MLP neurons of a small language model. Each row is named by its layer, matrix (up: input weights; down: output weights) and neuron, and shows model dimensions 0-255. Each number is 500 + 40 x the weight over its row's rms, rounded and kept within 0 to 999. Numbers have three digits each.
After each neuron's rows, "fires in" lists the words (lower case) most often at its 100 highest values on Wikipedia text that the model never trained on; "fires before" lists the tokens most often just after its 100 highest values on Wikipedia text that the model never trained on.

L3.up624:545511515511514552473533558502548475495428447474568470436525564519490516439486527512562534485524571613510490517532487459481507456465463498504587521498413488502492520545393557452532523528459526395494500504486452474513511462504459434551506488466511471571528491483528476481462489438519467536477453481454559459434373461451522541480461565519506471496523568466521488510515547518443507495406564531470524415469464471557524525479523507538517575523477482435507504453522469501471520481522504453464558536516474576455528508519458506524454476502522481571593465504451549462503461463514495529469497545484476522513530532561506494501529499537515412479537516490523473483501573495403483575549503535511500526465456519525467546511498489462559403520470452491524550546567507550489512588501525
L3.down624:574491535486561461479483545504527446406552427464526478454513452482500471463542491532466512467545439465440491476503520487499488543560517455619558540454591466479478533555522490438473515533493478442524561475569436472539543471432514496506510487516471446502557431525507454542450485521451470521550489486536538532497478446517547507488524490532537528463411493495477374530526533523489453465460540470513475461475506464514576532503487567602532464449487490455507455522420532499501595570438502468527510447509474530547513497443468533522505543549602491534502494555447511492482416571556461486501494472526553499438540463504498517566508513485379526524475524505473495484525487529418467467486479477472542531515469494515518538475478539553510476499451464499516528526559486447559490520554512
fires in: "when", "where", "the", "mitchell", "two"
fires before: "n", "re", "G", "he", "el", "o"

L9.up100:478472535516494541492489522434519512462487449543418443465572513501594546503559505537540396531525497557470521517448378592509514534539530541499488484545436499476550493462548569504486527517526509482440457575472532510457431444528481457543438553538480610533522514457519468495497523496459484500511499485477538543519411507405488473453543532542481531450463499439541529526540488518534529544498471481514482433501466513546427457469558516513475537465515540540514475470426526524470536481493547490493495552494545463400480589461489511545563484523512471495555489482485440439505383529565522529487478507556553508534472512453479439518420438536528532491496515460501512473462523470488529449495490512510482549486494510506487488478506551454571445517532450505496479469587525504488399534511490
L9.down100:569555541567535514435480513504483497479529529525551531491500537540466483580505496480460447491514458499452508474536502409507535480476522496548502447406528620448492435507521517480463504539523470477582506551518484482531517505509466512550497521491586528553534502481430505442478537446498489496479627481424460553551436499582522543486512540478489524504527584519479545529546457467543475576540402526444568421519505548412562564423424520455480563486462496510555506531511516505498478483516523539489483496426450499488487534461515505510463489471486457472498498466469521485436540465493556540509453507533450528467498527490463493520469452497424472520443517541475489472411518440537488510518537516465463532475498533518564539415469546512421430484552475492500564518512478531468488539482453
fires in: "also", "made"
fires before: "o", "e"

L7.up564:552531549477542564465434530509522546520472463553564544421461471554502511477453512501512500515423502491466446553535496548497517567442519501544422465497527484484464480522482474494515523484507499519541482540457487539486526558474496481464480390540465492464441588467470519421490495416494519533527535508505448641497512529465475524498457488520529447458480547532495572481529538478550519474445482533485539464410469442519496543523453539444579458544514486473583555502539475510441473511490537470472463407519521556506455523498433501480541493495506500467459472517499498491527566525536509501547432434520466490477603534527497511467469583407536481528474517501578480491440488522559481464343478459530501534489479465519508436542498493470515437535519482422514480514503498518518506485547491
L7.down564:504496508513483476532566491442457491534490503462502489478494445481480546503486544474508491489522512562517534484458560499502460539481484477491511533470436407486497561523521562506477463575492504460500551585573503485509545446609566487537509543585513427475480540567548489465549461455497495506512495469465458464532451567454473541467495455491523442483459537530528519497483522475417519539482461485523465486422518524531570527439528479501442498487490462534427577483510558575491416524483516563557531548492563562540466481611484456462519483528473461479458523540539416413486499435468459554558500525487474469505489477555498514511506508504451527567506469531467518517535536569506590557549435497518473541511520468422447528481469527487510479452532493448466499401444490493451485509484396
fires in: "university", "now", "another", "western", "however", "boston"
fires before: "ers", "d", "he", "n", "v", "on"

L2.up1:479425484432493463496486522453463515539506569500524517533397537445507438462483517503488451575659500527448470439496528462510482522501457501511548556420436482503474407410490487513514450512604486459495485510438515512506524491519507484607523451509550514509527473457560474549564530562468482426530496498535551490503507543480542487499538480516466420533521598457485511561473504565516507526470508447420545510518443563499512487461451551494508543519516492473480513475465529479473474465490528488530495539527481559479492534432502443415423494480508501512556514500475460512439535485499538492472583505459521540522508475542484466537554405497553473559499510468458490512490468487495544527503495515478447520547538478595476584473513496515501569509526532506489434569471492550585500498473483
L2.down1:491492468456476435540427544542488405465522461548446491509485545543436499441455435544536511454505457514502542468486534474482510496512498479537448499569486522431431543480511583492527545405510519494498505469527500496525451469539450551501465502488486537504491508522597545473516491513523490510483439576513549459502509525559553534473498492524492491489511526499527460514415565451544431517480442480461477523553544450539516489487444466487551578516431617515592486545524497539500477506497528483469487532549500482487536478474485509513544492480523427518459484480528378444524469463536469562475503455477514514438538521472488508471444464391528456555507515427497526526452491557461540529457519476481527503599503544511433573547516511544458481467522534546498564568591519515442473435474536
fires in: "november", "september", "member", "small", "membrane", "members"
fires before: "er", "l", "r", "ers", "ly"

L9.up488:531569517516588494534552474492471496503479468470535506493498465528510477446546461500495500491556477440541544440477458491506481500480496449523529491467463506468485459503531548517505530537445510520552537578491463518551521544395468420565465505469514637519505485510459477482446445450478460486520463504486418533418459534526528552481419520485552471504434493444502458409565496480542459539444518495505506459485503435458596496530488520554481463523520566504483477492473451481562403497538594487481525495495499445523494506519580493421498480521477490519516567457520530549470524511531511547434466419512534585548486430537535531481500504423543466521513583534503454515474483537471485531477472524577519496524506557486568534483517511449524500457448507407442529460521508447453495558517445
L9.down488:507547514481485499537475550513542455508458436517474438499533501479468506546479514453565570514549498559525443506498505501520509486557453512431535498503542493547529495478510495480535508479516469550513557478551433472486454446498495466495481554472498462486495437503519582536522519535577454551495502495470490500484579460555488504583527457504527471527551537501560516402493531530490500496510582476474533529613469461478526581516487520460478506505502499484502495567541539517545437479476420569498484466502508464466508488474478629500493459450419525474482448531447503445454459534474464511533496442470526448553411456460410506520476457469459494568574523587508577531569523498425538480432497504537528404531425567512474482495476414495495534445535507535470487532524475464478447508426524
fires in: "when", "where", "intelligence", "violence", "analysis"
fires before: "e", "n", "re", "is", "ic"

L3.up694:500437497454543480544528478446526448513526417511481491531523468550487554486553582497502497555538521500586507533493575510524485464529536483522494538506546451435475459500483481460472512494523420433519540556525493435480442483497508523544497463470506564509597521511500464462476463522500436500512466540446510449529468550499437527607426447524528555475489512490466548487546489439509461519493508476457501411527510539619519515500449554519492517500494535504494443481418467553484448470515506523536509483427522479578545498464507437463458513572509452470484495422443441447539481499455506527503487555505447512467551507497457490523568458537490481498395475509591429473583491491438535497499479438510461559592523468520454472543478540505499496446511477530483497480607487501561533538476465
L3.down694:548510502511480562514476475424444467486534528445480468517504475484493460441486480469487505495495477530500427482495472510445572495511399486489540467532446542538463490525561579448512474501504527470470510539524533485463461555559547426552495542440428453487589484540507541489506529521500474496531539489494501506549467484441560533489468509502547515568504418510477562435488535561557534489523540493452462527564502494491452533494523482448537525533511493391530531464520536535526557513538480487526585498481542574541507436464469481457521517432465477472494473513463515481498434532523523451562529488529543426555571524446540576472539438478506452497519565453401469499532412524495531526483446478557459497474553514460493489459523498533496559571408485515522474512425432488517506450621513
fires in: "after", "before", "award", "wife", "africa"
fires before: "ter", "ar", "or", "r", "t", "e"

L2.up655:492481515523503542543460565403538461533528464460502486512513491546381539474495563522454490480547525442530504459523518509471422484576518448503533437511521541430435516475564549453505505584480476503457541566511502489473556516525531525513480460438534520537509558486497559480556478538523498488541511526484570429405463551450513557519471480474489492513498443474469497536574506499505448536341530536474511495512443517532538497504509533490534473496459478511554445421441567432502437506456488469524449505490569506509533513485563531491453498524501474535521517471512527479444462515478431529479528504521506597460524486470544520482565512534503498443452469568513490464529462532529614510483458409506539483543455515538543459486476416462562407484535500454480495512487538497485477511463529
L2.down655:542517450483493537509622517582536478533464464533528500534430493432506467445477485511460450562473495519587470491498459522580544501412536505549530526444489522505536513526448510476498503514508504508511570494539486498500452568414539483481545480514482492508539533479446520477592529457404483495521460491515468507520547495498521461513480563465549540475446458506413471475473449483539490441537544532492487537453530521552505533478546515485474487575614556491435503551515532561486510487485464536403541441507518521496468418521442542524605529522542469478503490523444491471435541451498501515499467485510496397489544595540512528490489504464523557523540537430506479516460448474411480509442523404459509457549513550482481575491455455513445439469513483524510509527513460507522465534473502
fires in: "after", "born", "before", "wife"
fires before: "ter", " ", "or", "e", "f"

L7.up296:483494564517530515559564561432615512527523523476502441517507468461512468575534524457543469451484454550465518475461554500558607528513422487549402544406502484443514490485488506521546471531464509623463484469531530481448547526447467474525500477523548543501498514497503454545449472481473531552489519516462480465593505441478484504577478458451433465513497521544518505406522528472513495509537517482475547508459475433578501527514520519510465483433507516512455504419525460529507499456503553417473504563515473465480539474545528432598449483504588457543580547491461532554460476469481458507440494436496513509512510538500512469508469482477545489467559456515509504470535495464547580525531495446528539520495539452485552474500554551493569441481467439495487501501510483469581482488549481
L7.down296:563536478514468458524449523519486480464479503511539475455592534477507531526525433546563456505430415481504599477521471533503445472495477550461482522602447530499537530516551495491550498442533536477507580431565468483584516428507553508529452541470471471507471485424514531533483510474552478505470521479535483468557558556506498449472449531561543466588526485452427456483517530557512493430497582453487512478524524519466450501485461453536477524490508484570584570502453549557497458472583467533521441470497564499503519583469497479530542489553465528497510510464485458445501480540451488449505468500546485506556523483495378508504482501465474549533429516516547531482455525540488446498479510561454446461547513532539459470485439546427414477506523453463510451550500496465502517546487458
fires in: "between", "also", "railway", "along", "although", "alongside"
fires before: "e", "g", "o", "ay", "ou", "es"

L2.up631:468507511556498472541534507510501477524525438487536464539535589502489542508456496524531527533516498519440554445540474477467514506454490486498525539530554551542482440470486513448475614456541489502483507525496544461493473447500481533513553429502435425464437421539486488484440526556523516508538477483475486508507480521493469469489459503499497527595495550492520492493525493506541489492514458540450539522477522487444505553542484519573503496468570497531463555500520512590453510406540507532599476539458511554418503513552490474572560453552618449538576484554500499524468534477418561469434454520558455509523447481533452468529511433459473527513491458436477528505447521489588453493468498461437511419489501460459422519515492475483554428534542467542404547518474494547528449504574490
L2.down631:536494496458514484479490548539538536475548411458493446527479504507491467491492539547457483539486501500527520494454535491462499482474450552480522522543532446467496511598518496535445466535503503548415481478505508466438520499549467558521515495417542439483554535481521458474448483548441513504384439572508564487468518575508475467504488555481484422515517527476426377503479469558492524512506539475523467491509503522513471498551506497473521513528486448487493583469547558452530522523541554505477508550396504508523513506543499560535512648466500513469471517533489494445573505558565547545476448465463509484424449511505542542517518478461527513539544476450546475449460502487492526544503511495417461514471428527515562487506540457518501500541502465580567430520569474416426459424507507
fires in: "city", "called", "california"
fires before: "y", "l", "i", "t", "r", "c"

L2.up33:475530472505570501494466618493515480499544461449587490567533554553569485537455539509531499472518553486493612531488519481456502486506521554478492505439512469504555537581522546531506503537478483468518524480511530453495489522543499419529437472424583515511497400475413529481512487505523468498569434531525426457482545466455413451558482472518518484392435537499547485522494483459563485491498502524549542551560468480419432522466538484516558477477482433499499521504572532547462476497488451515461430476520445457506474513466555548517432481519492454504532457497445499538517538437516463501469427516523389510530480518495530512540452462502487522556445507395528490516524514506394509529499554490469465536466482483504520519508475530488445499527558517487500531500498508554535505584545503
L2.down33:432446531469570482470465555365532515494499543457436463489534557490504460497500534495498485508562467498477498416493490553456522538446486507475495463484485432467536505553501495490440509481513417507511515425524511424533467512497541548505584463479489408512511562511527418484476482500505461540473515493432562525514570511462443479528456596451497408495559521557486525533566533469495531548542490426468473497477458577457557524573492517481502450530503498499445486441506427434528521488496488435565550467537546521516494474519590511441466525532458468480487431552562466546489522566520529512584579554538533513469469456552477513533527482515487499463507530472449527499487505495641499538524499517449507453511486475539489487443477522551485548511449514516468549540508463503479528527484482
fires in: "of", "city", "addition", "initially", "additional"
fires before: "ion", " the", "y", "ed", "ec", "i"

L2.up762:552491528550399453477508501511545464433490480437544467508551500536503510470452533496581456539560476436519462462461516545505464453430442476534465472466482463466494443555580515514573436529524520462443452585481476456507442515453470480558479582486549542572515504445482452491469413480498541507594488456487559502491476478480504507496507455546457475562512436521523496505531572513540492560492568486570461550474498525505531535500559498490485559417482513467482560547494492526504514493419491527514560544489501496493484486500476475496509525503568440525425489521560426496443472468543517453468534502564527436513519524497482506509473463497529562498479548408553466429506462514608484441559557483449532529552487530511533491506517433523506514505573462469491543466485481473505596522464532
L2.down762:453504480535523485581470500551500505436509498495506466520504515476462548504555517500400504574461511539607442568550553524465471485459454526457559467501502551501496510491532493451485441502517463538502500534510507444499567484457532501539520505496434455483468515521496491488536493613519434419503427516451521485536534530543487505547460501513472532548435506528508430532458439474497534533460478471511533551466468503521508483500433504529449469562587508546510502498500494538431490545577501548519467525528534522525530497544571481497521488572515498483566516454473463535541505445476482389525492490407507544500545398479545493609505479483503471487452421580523507568497479521443463492438438578477532511518533456492458551481493476472495517471524410480447460431511584509434519499498452
fires in: "also", "as", "asha", "these"
fires before: "o", "s", "h", "e", "i"